MLP neurons of a small language model. Each row is named by its layer, matrix (gate and up: input weights; down: output weights) and neuron, and shows model dimensions 0-159. Each number is 128 + 32 x the weight over its row's rms, rounded and kept within 0 to 255. Numbers have three digits each. A neuron's up and down rows have the sign that makes its largest values positive.
After each neuron's rows, "fires on" lists the tokens most often at its 100 highest values on Wikipedia text that the model never trained on. A number after a token or word is its count.

L10.gate415:093152151095148120167145162091115147177153102125133103115121127144165068126073124116134130122109081065088112176105074144150123109118156136099111122167100074118078113084118159124108104103194129188158145091148121127149098114122130133163154156055112170143122134154124148134127132122155119129104126184132140115114106069082135127157176160179130094053075058130066166139130163113074147098086081134047131122126155114106190133093102165120092066119126123159114142129158077135097090201211140
L10.up415:182062123168161091077090102136112104134086113072090148147148075123121128127152119099183151120158126148060122167146109108150091143181075139110060146084141058129101090070175150149103185116133109117128171095136124203133138105148095167100146085073124184095153127107107147092156220127124123118142205099133109120164101182100155134090092147148115149105110125082145128193089155114117180115115152082114103153126131112100077155181164139119136122121128165132128123110105126145172084138071110
L10.down415:116114121145161091080156175170130139157085180084139181131082176144123123114028114115176146170111106129098079115130138151076168181152143170212120080113107106129124058112101146113161176127129193108096147117160165182085119047141169127151112125129106136176118120088175176101164077139134111131207072145141135123097170078178118099132130171129123144121099125113112059120099101158124087162131096135076120132147114149104131120076105126093124174156128139126164139093135136114139177134095115
fires on: " and" 42, " &" 25, " of" 21

L11.gate120:112140119159143163116141101133178181110092148082191146095157150128116151109107148057115097109103096161142108118076126118097154137144129067129111155070117162093151120131132134164158114089098073158107150137135109148138175124096109138094123152071160134168090132113183171098156136150087070100078104096141122138140076179157169111037148117154084154127150111144197208126092166108174097061162161073163161095089151150115164140097134152171090093136082131116151097124082140104171104154153080
L11.up120:178189130165107084095083107092159181120174130098099170095114147156099126119155080161163142066175137150201135122132107107145172154079161124144130171126102190102084141122109080162121188144110133159102128094115182115062097185086116156145159171122130143084131076121134055116130083121115152127076118151125158101163159125125110161142164117145151100160046160132150082154170157098160116150105128172112098113125136149143077171143151046105126124121144160156192102143155163079132131092148155
L11.down120:168137119065154115067146093129117099087093102150101097130159097127071098131137195086144173138114104179140134100125178170134131182122114158124120105135119121131154140162141141096160118069158141159150114111120130172100115116167234120159094108084122141136094187110110143098143175063186081102130049143164158113092079142149094143089108151153156132122152101091105168131136155172147109126098136137100084164184186132192140101165084168117085161107095132133074089150164092117157135145121061
fires on: "le" 25, "i" 19, "it" 12, "ig" 4

L12.gate63:147101150159161118077079153144132120191123126100107106079165152087098083129103168097164159095127087124136149096110087124102106115155073113096125114122101076131102125145098169123115166183149152081132152119147130187112110102084101089073194145126113133204145113168121169088132153129111121092133125126142162133115117061067129114168088118173158076116123146064055173144138104104099156108152081117147085114132089116146148116098129140117111093138137079152128241127173115152075124150217123
L12.up63:150104162180114134119193134101145176227157144100133107132156127118140144141192099143133085106158126156129145151171157209104119121108115150178130102167142086160132130151084195122130145113081132148148178137150124120138099105106197151199118110133146119155137147113114149168127127038164114112106110110184150154186106120098117174116101127157064107086136134107134146156141105138121147157099120171071077124192095127087121181171134127099120135124010123150171159134120164113127151170116088
L12.down63:059079127111123124035123170120130144145103154173166111163096101144167179182126088177134110100135066105061140131120144135137145104141195086158131140101139157170160152121135092121179093140138136153139169137117148075129114129080154132134091118117098151223103135102126143131117099195160150164167098140126100120140145147189076175104182101112133150140103157177086111100102162147131111154058142140152118099104151182133215099110150165102124118114166173142111121142098058123158144113137187
fires on: " of" 44, " &" 11, " E" 7

L11.gate20:156193131143134076138103158161143185188132103062129127098119132179142181127095157117106146101158141152145098146106099136094067146114155104168165181144119113113073121140127062148144153115090134168174162104154169120119069107118147125172122103212101115153130101123126114096092094083127121083112090155139183133105137121147121153137193087154166103101145163122178133117179110144069082134167058127164137099124178109138179151154106105140124083081093165139191133175175161110203107111149150
L11.up20:143174092129150130155139169122152135106111175121183170110136181109194117101114127128133144149120147208120172151159145090170164119110096116087123109145105126106144192157120143093132128119147107106111148111053127140115147085122163100113170186113172082097165186124190165124159165092127121111093127159167070184065125205165147110073105078146138115127118128114069158115117076091094097111108106137106126086135141113119114138208154117120158113149069116155180158105169091131118118167035132
L11.down20:212074092141130119166085170160134079173142063179091115138145185112144175102071167111186137094129097132108103233095139123103145181143169173111136133131146112156118151075106072133130138152110106110109123189142099180136214088132119127115141133124134104155184119080112079109120113145090186109122121168081176131080084123140084120115164127127126166123173149114152121123180155152161173098149146130158144168124162114109182103162115106105145144070141146126144069131141118106158131074119131
fires on: " T" 61, " C" 10, "," 8, " -" 4, " t" 4

L11.gate244:090129103113159093112158105148143113105112160120055146095137171136147098106095109112142139131118128145077199053079082085059141117137053139169122132111178166162134061120097133112182102141113112186154104128118117138117152112089154141090103152105203138177180083160137098112106126134164198103150104143115115181119172136142155125114202083186123143130122091151136098111107136168143136069093141097108075095139170131108161135163133080103076130141180130125161171152073105112062106128126153
L11.up244:119166148165126151160114056168132116098152117185180148142131074146134126142124094131152101102157143155158150098108119202104110175090136088184173152111193136166138155128098143070141172124122166101146138123163122136097140089087102116111150131105168137108120106088118093118133150137105193115128181204170117080158117108078155164110129118064124104130060125117149136107151184127138123128130201130207162056167123088200125182108163114166180114154138137118061126113110087133103145163101153
L11.down244:162109108133217156135084084125117120114174087154124113139155120093114112144158110141200172148101127068123116120074147108107136139098100104170155185122086143135175160118134063138113107113099133148125121130137134160098114079143084151112109103158109158134083163146171135108176103158148148152164061184112155113091135137127163067125047097104154069101088157118136135117113155172112148121086209154195100155175142151179140148137135158111148087051069151108130122116205113113098077133146107
fires on: "ro" 16, " A" 12, "it" 11, "-" 10, "le" 10

L4.gate35:141101167104091133174094086175159111205161091131137108138161135147114085183096086102139099138126128103117180102061118119133092068207133066086149136145153085092118126200088111103150137112153111187164135138127105199112121134151129131111187162142171116077125105129153117134155115193118157139102106107157182081133187139142132114154103113158158107129109133147094084176058099075095095160183134157134100085101115109107185148101158161097167103154197144149133154097117159118091149150143112
L4.up35:144131173133136091105109123078126174120174099140104117076113165124159172163179174094137158157129190177162119141113160172050156109104096152117131108155136155213142134150101149158151113096173124154188115083117128130141161103127159113098090154115136202130095114169123157103106131073113153199140102106089141122087115140101182140152075083164114113110133089084133183142076193098087131079097100122139186112171111153174164093161086110155145180116148058086118115141099138114130169125104147
L4.down35:153122095182106156207130153092168195179119074126170107104090189131137143178145089088161137182146143122096137127118167127104153154120124101104137104129139132224112142067136143159158096098084108172141124178094056150134147154154165088120145060155106163102118092119169133144124171100117132146075142165157099153110092128135164060124137112126106155155136145088063154070127090129142153183143192133128148095148125115085132138143078099134119176108133103117135077106068129193099127129172144
fires on: " b" 45, "b" 25, "B" 22, " B" 8

L9.gate210:097146172084102150108076131143101113164130108132116157116162133132149114135107142117186145085147137141123182133106157093078099086105139139167124102105104162137138117102139123093131132140084158162177133134092126145072157126182172125162101150131141099179138168133156097183125102161153170197137176114085132132129202126121188159149142157121022145198116146113152173161086088140151159151078103136132071133145149095126143121149133121150154107119174131071194219084080185153142130143177072
L9.up210:141129144134155130096134114137119175172108115061122075137126153165151191185087126157083102087115089092084040076075171151123136088158130143116106058146140152124090082117124105151074136093131111171183116136099189149114174152126134075178078148137187164075120122099120090123152079151112201121144197122112166136130170158111127097143110094104143084128096104107149123110131146122166104136117170120166122193091088148086135129187129097119103083153119116134096140159173110147135196155119095
L9.down210:164147129142181130154125121065110086105128182106043131070097140118120116169161136098203170107122106137107121115136170146168091165123185098136065149136084083112181174107119226099101135118176095073117108091092110156109121141104122131121151166142150112077121045155122139100131098115075119149162106122185100128148149109143158077111155117062101169084100097124105108160087107108071130121168128167125135073122132101082100107082146131127141125149110115162122198115161142109095087141094159
fires on: " at" 33, " a" 16, " At" 13

L12.gate394:086164144107137121109090150113152160143187138093105174083087167087095100105080131159062159110197061104161146132157163177109154059122120128182103119136085131115128121067141081100105087178130114132139081140079123110130114065117139092167084142169057174148138036120133147143132066107121131129144120111110071109139178142108128138108147090137100157123113086138086165187105125206150162113124118180107130148117147184135097131149119077149149178137139113130152145156115122191145114159137092
L12.up394:117118146103155127109072115069103118158149128082146124124201120049181195142129096178174153141138127182078138092117194135080128044114134076106137099132116136115156093105136094177170164087154033137127160133097100137143115167090149128130148185090083105101137101143153129125103123098085153093176157140143091138104107127141113092158121093128068079123123050110132156107110120108121083085170112114133139161104129125133122081140152105140088142107179150092141171199133154129092149062110128
L12.down394:095153122101150146093122111144144083134130176133062115098110162168103170159161092124145114112164074084087077089164168152128159161076184065120103168126078113126157118124098188205093125157143101107160128085116157109091083153116134110138136154117182116168090099130134147139140116137168137109162070119164113170105132100162101168147135139092146102129127127148151158101141131171098117128133178088125088191123080128108110225102085209120104218120131143165105073119137122170123097092159156
fires on: " a" 94, "a" 5

L4.gate78:178167141089178117137123152156160087140074131112147088118126132177150127106101064164139099139181143133128125139096108157146096099149091222134095132144094171113130152135142121151134053157087121129119135076147034130106091139142097128163107141122123083119190157152139071147135130136099136144129135079129184102101086113071111118104069149128181132120119110170169105084117114156110103214146153142043100163108161143158142059125068142097153143122106143130078170099067092114144094122147167
L4.up78:182136125150110131126142138097182111120111203115135094094079167106115192199102136168144102103112147132161144099137153074144105117145116138142117141038152139153137157132141069070080105141113146115110130132155123125053130135128101125120137100174133141218178146152122118108122138118101050098166200136158061128160087155110163077124138113141129144153193126123067105162161095132131101115136169167091230151145135095156121079160139145130177146168166090123106121118099085118159118138136171
L4.down78:137104123138093129126127082086133126126131077095140128133147101162142140103089122144115166113117118179118181160182215136139152124096118151114123118082042098121108125134148123103100142081097153105121080205104097133119094129152115114098064162100159185198190161172167141097180154143125118104143095187130134140153188126152167058100157142110150142074070058106112128141097154151112132141183144071133174122148163094073182140135123112099159068176096133116150137145108100109069122121165139
fires on: "==" 53, "===" 43

L4.gate374:142112163135126140142057204074131136134111105051146110180117134106114094125106110151116159143120127083151191087146177132131109164175091082096129140103131109143190126150153074136106166173131054152131085165086129115095158134120091120152197212085106144119175106125198150137110074091092117132127163144140177156087092140117195094111078154118151156109103126149102152175112106121094169129100173162132118115204130151147117161125091109107137105145127112116099084163203121103111118156174116
L4.up374:222138116137194147154122121090124198120118134163084137098104089091115137202160143141105124153086120132142201065121091134108121114082037113095091096154118082121161120107058105118126127158079087070097113085093165145125117134086150133106146140161114122081169120067153132055119093138085158146094150152147085144151157176170137133144067156179111135111069146125106080125112121102099107134123096135121133148152135126096098134124116094111127137146132138145116050132140046173146168149154132
L4.down374:142079057115099138108199117110134095165099132134136076072161153167143109094156130139150113173096168127130155180125153132059137096151069079141176130118117179076133107095090128076114146160094146038164138100141142103146125171122144146141178163115119116125077069065150077147180107185122115098079164069107157155134149112094113117107136156207171133126078163141167087165118154166137086089175103088098104112107087108077147140162120162139167110119122106158114173126108124121133136152130119
fires on: "er" 18, "u" 14, "art" 10, " Year" 10, "m" 8, "\n" 8

L9.gate142:202156089090070121156127131119130137139110178108129150203173105170109124147109118147099175138108149128071165066169149145173106135204161183146146168137116123115078127163096131129178108098132115163110125117129137116136082097135167156137122165136104121157146110157162071054093094179118138116130133185111162117174156108160098123136148194122150173141170169095097086101134150052087200073107101136077136127117088138135164105152149142118098123084153135106162182101062190147147153131134120
L9.up142:178162103101135126102137149185133119145133092136135039117113132171082128134120161092116119079175141090112133143181198115072124138128109109133157134158094133098108144137086096158096148114125093171108118119072121135173072123169116059173106134116157167080092128089140168140105102112159098171092078174073186108111137167170152139094113077099089121131116126144119046139137184146134141133120147176113143060065122155154138169095061119133137143184144118043137133118101148148148062126125122
L9.down142:103129110092167173087079162158187130093081184084114102149156198131053093177079135173078106132136138131100123117153111150094102084143112175131163140125143166075070162109112125163104121146131147138162101114105149177108113007134086151119124127115136023124142141140110163115102079133130139159135127133156085093099119168120144103144116150153082105116134124199148145109106165150091075140102098122077128107062069092152158074130119143138141106111135140143126139203118106130166145113142137
fires on: "and" 20, "end" 19, "k" 8, "ff" 6, "ow" 5, "ast" 5

L12.gate92:108134181116036110123053167127147117148119115128157091104137082169113109081154140112179122115100134100158218096186070163103042111116100122135165095125119160049117084131122155087067146190108127165111108143144149119125134171139126174125109123134159131144150089121092115130081055163120109141151172135129126155102126130152143156088103119191075103142113135134121132186115128168067177103120100145146072150154170109125092157123195123100089157104177143126179163105118161107108119111101110
L12.up92:086152136197141148174137165159139116124108130090110173148085173086149160131056108142110178077058101155134153122109091127164129159127140169119109176112126102073059092170137147121119132056187095192138125113134188097171137129099162178128091162067127103109136117066153097058143147147126109180106115156135151111132143116108144069084102121131089166088085106107181140146112123149130200152139161137082168091082140096143159065105144107142124145130156117064144125142109158163106112120167137
L12.down92:135097109117106052163119108102156118072108229116118113072166139116176115060083101086188122190094127114165131144176097143099108092101096113144139104192106109141209165084176180073126135130141111150179122158116131123120136128114104169131081108176148092141112148141087094168165095148102132152186119069135096135132110115137110168122130141142121158099099095131156155149071143154139156078138185152113100138138133134108085168179162160070134122122172187135159080136113159175121103162114110
fires on: "a" 27, "rib" 15, " a" 7, " O" 6, "ec" 6, "ra" 5

L9.gate426:126083129189156129130170044152121169131145149161195183133108127122115075154145134107136116153117053146112111108103155155105175158083087195077092136114120151098087134204164148121149150147156103126195169163116125128125101142106153139096100163132093159122125124103130113121217120140107145117127096129169141159123118101062192104105148088118115129108122164161102100117139098160132142117160108112070169108070143156139141145063114210114091107174118164129122117161086068076174107188116135
L9.up426:128135142083100107079088131135170130126127128141090161123170115119105121153110107084103125122152143224141086068184115119188200146122212136127160099099186135083104107128156136105175110125081134170110172120121202113169092125116126126162154126154090085150131128149144085102131082123091143127164137118126119215159054089169126139104099125098093116101089083103143170111191103116188141132208133111143127071105095118117113110126121140132140079117134203115134097144132152073112149164087107
L9.down426:136189132159107201211157100236127089098111112110121096116128089084124183137177113111164137125131102094124115099155163149125167136109076145106156154094058126165135146121077152130157105108151155127125088174155137105178117107160119140108126161082160096144092104096059118178130123098116121156030128129147148141070133193104160189126119135101128154132109138067145124139078214149130149114116135175140147100193089183137097125119097134123123170147140117118153147102163134155134149150126088
fires on: "ab" 25, " was" 25, " also" 8, " been" 4, " to" 4

L7.gate96:071184136119125105086129103141155155129132160142090130074121115077108084167136195118177146160218105096144115112103158155144105115181128095162147075114154154094144114103140166098117149151149111121130083122097171134114088102061158101164121160138171164147098154198103176158105220114118107158157119113083145098070148166094149082119118108128131113190096143176134122092124081152130116105143125167174141104132067135210151133124154146113111143108192104108177176114157158176129171146160156
L7.up96:121150121142154142121084117146181132155164139113099153170173133156166163085181136097093139124104146134088161185084093177190147176099125147162158116077102135066129155125186121150167139166110152107100112178153087043120173089145088087082110122137155178091133155134117140161131183134188140134134144114068159089070168162139099102137125083101103083097123116099165153160125084102071132110099167134156191171141169115141166158110112107185100171159133126108174141109082167117136111175166152
L7.down96:118084090127129149140107076204139139169138118094118158122144167136130142217140148111146150085099189125109155154106158154078108123147114137137101145095140127147097150149115129132110078167165133127150112068143158070136149141151120104167080096119181119199145169144170067154096146141153097069120126128128157093191144087124171126108088100071105141180160154127078141113138153131041074095141075165107135185113140100120091062117106136128139141152079184108140163127137120170174192108082089
fires on: "iv" 20, "er" 14, "ul" 11, "ing" 10, "in" 8, "i" 6

L11.gate265:115109189133162134166102199096140083124141136168192142135117185140144089086141118142096161158136122119141158071104184142081069107101146123102140133123129168080064213112139136175097111132165111129149146156178084124147077104121127141118123146077138145138139158111133134143130139168116108157132174140117126133103127152131200145089146147164128093147117174133181138152109164173170116114117205170037123088158097145111161096115152056124111127125107084187108082173084100152162148157095195
L11.up265:129155153164097159101091094084126109153154134154081131100167088152128166095074142149198113145149163137101165104140078081092089123142087131145167125108073089060066166157188110149129145145112090157115098160153111066164136117169105108096161108187106119104094106107142108168136144174103101150090181154114158129155165077102137124096187104102084113168111097175050120088092160107139111091143118157146146134149120136151150115163135134129072105147069146105110102170077139135154094136034170
L11.down265:097108136103120113145117123122113105112117228099218134107200154164141094142159105116111111088013092105103145112137134119155127039091131103113108080103172154150129093131114142149114164058131122143151130162151083103064147116114115087160086135145102121207082093143123117100150097159106146131078134076115154167187070170156135162088129170117107173107135154129130120159139128136084128097142111092139113066125147167074169148141114099143125146140165097119173164148121135117179092090142144
fires on: " com" 18, " g" 14, "om" 9, " sp" 8, " b" 7, "l" 7

L9.gate115:167110215120176091101171136096069147200131132131139096204128135098112162138150111109117154105135127100132159080120200142098104114204159135135109149129091110155160109071142077070134111153053137087137071105186119097114120115093137127159157147156063098203104094146145113180115098115110081069129152104191149100137102188191155087131126131155084133177121121117152105140154125144114110149143109096121120121112135161120114120128094155117159106133148173114107097121172175103149063072116103
L9.up115:155126116118135128178145093078195148102097096147182131128128149103110155134104187090106098105171102133106112107107112164079141102120040168195105156169109129120130172135094107095188117118135135119143066100064153094142156073066162089130117163077135101093125135127182075067083099108151099145129134132114101142136173109165131126114073147169074097095127145151067142136050148130134118130146105116102152132100148146102110168186055114123119137131177140196112111116092099094137178099089104
L9.down115:171114079123164099149204154091115129100160163147083152133093064150185140146201156121154150107138135141119177138102101126107151136135124113218113122120124099195179153139110136104152120111075092097130120033092145076051101143101117128149169132105102108138090139138138163098135088126157158156156174050177124164086136144148070162147068159141149122139113127106138126148213110140119112158141134094127169143104116134121122162113170156095082138127113117172102150101142197112197120128092115
fires on: " on" 18, "st" 12, "n" 8, " to" 7, "art" 6, "m" 5

L6.gate89:132154096077093098037115103114099103147126181138114136106108096196104162113128202089106154162130122124083118132174153150121138116150135137126130182182096116140140104132174190176133113093143090120118192164112115171192153092148137160142131153185120122169105094100102163112113111176104147124209106052099149176121140110162110150112121131035112152116149106141112132159104160097115165112087138128115117174154180176163134136137126158190109099068177152105137167138100086096124120075083140
L6.up89:119112083096115117104115159087117175087190119153114136122150132118110126136127106160159131102155102058109109116123124159100164130129074126129188209114078115054147135088181138146153111045089107153130192120138079164216136057172155103169148147154159106146074135098169082174105127138100097144123108088123183159153176109186127140184122078130129159036128096111135164097077118133112116129103130141193096112122148103143142108205144148134134128100149108119173133141141135132157123133134132
L6.down89:172112111141192156132106164189142140132188177173111106078135153083184209128148176175060117111118139089188146114131108146113166159135077160198180157128172185131151143125136116141114144110133094130103076109137134120125131149167088137124112079111119095125169075140088124124120107131119128105096116147130117142099176136144120120165112082148134131125115053095113131090171134065079077180104063107173164102105171104103170118135160090166209167121166121116111137151081145187144130119152134
fires on: "p" 18, "and" 15, "ess" 9, "oss" 8, " them" 7, "ff" 7

L7.gate320:074160148128120099133136142163128138149079086063096119144134133110165166120099189150087079139167082180108161124165145144093140169126120135116137066177158109100182106163114139135111152140156073173118174133129128156154087064128079092163183163111139131147125177151080114149145098106152169131136105072109128136090121187170092118141179085120131089126133164174115093135106114198183109105184214154122094158131139120147138093138146085130130105223177185075101111124130157138131114159128115
L7.up320:121162134124087087202068163152106122097111102101099105130104122151135098149117129133150110092157174153166121098184171130130132160144132057127064124127132181175118146113099137136109201103167155095123197129103151151112089111114100092117190103139122099063123125158141216118103073143078125139104152102210103129143129119128107133165117058085117143129109116139153126142113112170079110085169191157095167155150103120189109136105164136210080121127117119130166127164140098092106198105125098
L7.down320:104178124149132101192131165079136071143154132140093116133134152104141125111141104171121150104129137173173091137128080153147125130145140157098100138105128178152128174091125138152084133130101180115102208152160173116237102135162159089132143151134076121119059149131190191073083112130130166091181132102156105162163107061155138188093111064071099155142056098100144140157096122116138107113166088109080128125113127152128150151112128102178116158124131116148180170164137082091094168172121125
fires on: " of" 43, " in" 35, "ear" 6, "=" 5, ":" 4

L10.gate6:126135121148147165184096091153147162170142062128181151152124126140117075145106122174142104125145108094131216119127086189092167102041155154107155085127159134086132168193137098129139178153087143149119130136210077135153124134092148091096152085135137142111171116098116112153077175152116129101112119087093131162113127139110177185135145076138143047117128143105172151076149172122073104131139119120124155134067131151129151133095181110159146101180139156122198164105149123185127074114168122
L10.up6:110094126099125121125097140105166202167161106156198132170116162115103078177151153100196128174137119145088140080132150146121141136126147135135076130123187099073107102096142109172091099088180063149109149105166109110136115119127108101090161145052124166079059176050135107154098137084115113086177086108168155192147152166112104137094101106168169071127125129142133174187144131103153114153179093058113135101071095146135108166142160104126146140129148117098159076124110112142103143117095140
L10.down6:097109116123142133123185121140140167218150165139111111112169116180131126078183141115202129094125062125110149137132134154105115088101140109094137120113170105132115158138170151160107092103076132187132125116113114147146131153156076105109158132154132163063136135108138142117097103161095067065172123150087086143107143167143130112114126179126079107061062133096158123145105115072172219200078165123103173151135148133118103108147126155160125153099121081117161100124052179126136093110084190
fires on: " rep" 20, " dep" 17, "b" 14, "emb" 10, " comp" 7, "B" 5

L11.gate240:167128164198072192161129111109105129184134135129130149139159114156082107143095139134064110087167119157147176142111081151166087143120098176101136088120154182096117200218160116122080081156147134142068201149118109170149182173089110144175158180109156117199126101159123137152145131127139104117149151141146146114103145197141115093087062060117106086117122152123109144112117105120159105113141143163124137126145139083086159109150118160102146090165146096156133114098082108073120167131151188
L11.up240:074140186120170086084149128137113124098168130129079145137162119139134151172111117144125108110174147185102125150129102170115127106137119138188095142126168121087124156159124097051137111121105113126172111121148125082106224138166117148151077164087183152129130058139161194127127207146124162175160182117175143153090156124125102106122130099164111090120122135194177065115128153115062091099133095154164157168107136132130165156111146159077139154118144148086167143061158119070102103195127155
L11.down240:124078135129087122182167136126120157080138171143172105135158108128180077137124115055131098129097185092148145172113120105110132191129110175164134118116140181188116195142119142198129140119169146116063167169123148092083111136069120162129094117124156118175135110069119073114161047124139107113147163127121148156166161156150129175138122132122180168127167171131075151094100174148141130145131130143059105176170166146124087174143118121136105107141088115148121110077090161182130183078122065
fires on: " con" 23, "it" 12, "av" 11, "uc" 10, "at" 7, "ad" 7

L6.gate393:166177087079119136141172187104133147092164120110107186074101139110057112162088167074135081102141071133124193128167127124147146155198073076166154127073151189130080126148107086122195114107127186142109124114118109111097109124144199147115116081223185161151146125115152112141151131154115129110127111120119179085098127120133099083181131084113186171130108177142158135170098088143132132116164131158089156097150157151118129154127116129089083154098145132116191123153167149157100121107150131
L6.up393:166102100146183114100072108134074100131166102102123110137152089118181181059132075124096100136145110137114172178123146116098146117098192112172175130093145130124169133093195131130122093075150167144069105097104103110158083086109135106087089157119102175097107136081132093162129188164118179135155097211109153090181104155153106116092138176105179135116105177127129087112174133129073117139129126130097130199138176129188111118084121158118136114102165140136161163071135132129193080141112133
L6.down393:103119126136090085105147116209118133087114137113128094130175099121172134146115119123093157121095173179051126131107134139149116169124180136138126119119102165180080137115198194106102188101160129127132171184123158116162135114135157134163129151108130090118168181074148137088148185151174152118154093110180151116144154162187143126126112186164146106155145159174152164153139097158102155128142092140209110176112097154145119050090135165111155152089161177166147176134101147098091160053149164
fires on: "s" 24, "er" 10, "t" 9, "a" 8, "i" 7, "r" 7

L10.gate1:104176184099131139118142114103144126118191124148083124138100134148195130113091172154137179101201101154076130118130142162159117125092110099185077088126183136127222101142135117169091105118137115145147110095121139155125103075092144132125148116128182129116142092205090110148101083119108174080151124119116193143088104112140053081199094142113123107134130120112124137160201139106149037121104053093109126157157124144121112076147170122147098120108163170128105138099140099148182101135151176
L10.up1:128132122145106082109164104155144096144124131114142100117196104190157120136133161130119188112138122109056108078101106085171138117081134167103081090117112150128176177069052085087126134078158070171133148080159113112129102086180109134163104090102095178104190226145102169186145120138121174133132118124159125131120118116140139160134075137105079118113111135142086067134103126153091148085149144158124145122127109125102182128190155148116143134168204149161119142117149134092135093162103050
L10.down1:135085127186153047133157076123146096116169105137119146131155149157120116161139162157112199091121084139123098127092174159141105095066196142073109166080133131092156148127067121133084113108114084137159140125098206098130113170126142114201057138109130142130130091134104197132075128114139178164117142103122096173109083138138136126127133118100140141131136042159138099137107102151153084059168151195149080123086173118137136149207116122125129192151132135166127147102134145102134169082115114
fires on: " at" 42, "ort" 14, "ear" 10, " in" 10, "ed" 9, "ond" 7

L9.gate6:107100115150135156154084100146127143148123108116141080135158099071158102115105103134110182089096144093197120101116134121125096120129127150080116115116128094132118125165145143149118151154096094129161132125134047145157160121105077145126136160142119157182121082148088105165114126207121157143064144186122118193139149144111117131099197085191083120159158159155133208113124095155099165147146141161080158162114127170050137124150079088138095062123100189130148162164124054081064156095173142
L9.up6:075130111120117145121122110147104061140138072177092179151138157152156123099145078142143096118090151195211078138103152124129092100128130075106141112094154148172142139171134147109119153097135064144155178112113165091132144128131157089148107123156108081117111129082142149127112111150137142126148096159172162166116158162106136131199129147155109137183075190049175151127080080165173124089137161162111136130097111171144161122091102132134119118161088090121057138134110232137109158177088184
L9.down6:146089135143097126121098160138121174167131139109087149110148147069103157134130088132112123117093095201146067121130158121159138143171131130158144112150111122140160160169149172149211148112144133095160116099154115129089152152166157089107152107121119146102119044115154099096129095081175121157124152122192117155144087081145150190148180181166130111103175168075151145098111183123174115082111137151036149144179192086108150124094095101113170125191155149068083123146180126087102162138082120
fires on: " two" 24, "," 15, "al" 7, " three" 7, " most" 6, "any" 6

L10.gate269:056152064116131103099108058103121116177124126122071138134145163181113063186168085133186148159108094191141142130148127109101201137141122136115082105138089116102168152127140110099116146132085183164084140158123105156155119100088134147108200136134133074113115084157122087172166084099123121145111175136176081131113068117171169142128118146103166117170132138173164120071099077121127126097146145123094109162149109138084091105120121116143034160132103171150155184153161118084113085159167109
L10.up269:161144088106116141101149052110095130181138144122162127060116148150133173129104095108128105095201136158084100135149118089125173145163136159193124168149178180098157096149173110144156086111112143148132132141071152147124107151176182161123083099154188086119116153107088123136111105085139103121098121074139132165166124088132100175122137119108196175168095088097186153135143152112114097055136161160092155025085154109135148146094095170079094043127124143120131132152170126128131143136118111
L10.down269:100118141055045112129142163144082163127129128152122122169172086166128120102144153124129138107132129141139074126153114119176083180166129111185094114080126124140133133144089152138147122121096123188140194126097144201051155217149194081121101101091115125137085133143122090097137149175108145183120106058134097147114132148100136160144144155125102079126124149115170137120104183098122115136102167114100169132175173125154173100142120161170158130155193109112123112026197125161138148133122099
fires on: " was" 46, " is" 39, "," 8

L12.gate252:123080090110048155148130185140142126183073145112184175144127138106129146167128131157146100100130105124063198119084160106062134129116103116178158143197144087116100169148122070131141204136148133106143107104122150155170144095172151102150078144144097140183114129134141131097159170110172114072137117144164107116108121107084105073145101065113072141119114108074147110134189103128127080119141137114115088163103207116101132114103138148151137127087148187093166155145145122170131198093065133
L12.up252:085145092124118092143132167143124109161115163083128134099120176183166120116141123155105133107131210125085145163111131157138124149141097119146137122104121142069065165142108195083068072115119121164102139092138098168154080150075118127099150175118128161109138158072198137094114113137116147116126136144119138156093124144177119130131142153091188047136158061109116144197140094168159109083158179232187153188134099099147176143087170112127121117173088150163152134159154119162152111117111154
L12.down252:170137099122107125096095166085123168146126101125150145162132146121141155071123082111151091149137090173116161149129121107129129115124121091162154068055137133200072086140104074161122164155124138153077067163111167081148102115206116136106124104176124124110150111124153129131128101141139117093100135149141052157172116129126120192151086084111093189083130131162139126030169127092146123143093176096126176196111104153092157088121113133127153088127131102104182204149128112121148120145156044
fires on: " t" 31, " T" 12, " " 11, "o" 11, "ept" 4, " des" 4

L6.gate247:157129122164098129136166164133107131134057144178119154173099135105078159147122126102162116137171090152084170125153172110144076204110125086134152114145105140144148138076188115144146141154084168154145096151077113065102063097127069129220084106167143118083147138127083084101136133109141136163119113140171177140144137144093128111061145136110191140115150139103123118136109107146112133137149148069117139117129145113046127101137118105151090118177182152127100105209098099136095089214100073
L6.up247:122104148081166162155127116088098120166054150137084162084110120166101140094143120129185104191137134148048106117090179079090163139083141179131098107045075124137146140143107140186150141162132169155142049113135114117143134136082142209116111099122089143177040136150108068137124059143078168139156115097115103147139100086148114130108139119103158179143104017107068114117101165118141141117110131118132121117147118150144182136138122151088146102125142145139130127155129153107125092130100167
L6.down247:129160111128192173107207092121060088087114103135145133086116134171135168128085101112122138155168108148083180105176148091121082176111093162145146175132135123151131195158139054179114117143117156087163092086165085128071172109076123104149109146086097144099150115157132059115072099093117160212161153116141130144116125080174105159112134116141139145129131084184126154178091123172135111071138127113092104140157103143107125121136087169126132154144095152134079168122127183113132172094062132
fires on: "l" 23, "ing" 15, "ok" 12, "n" 12, "rom" 6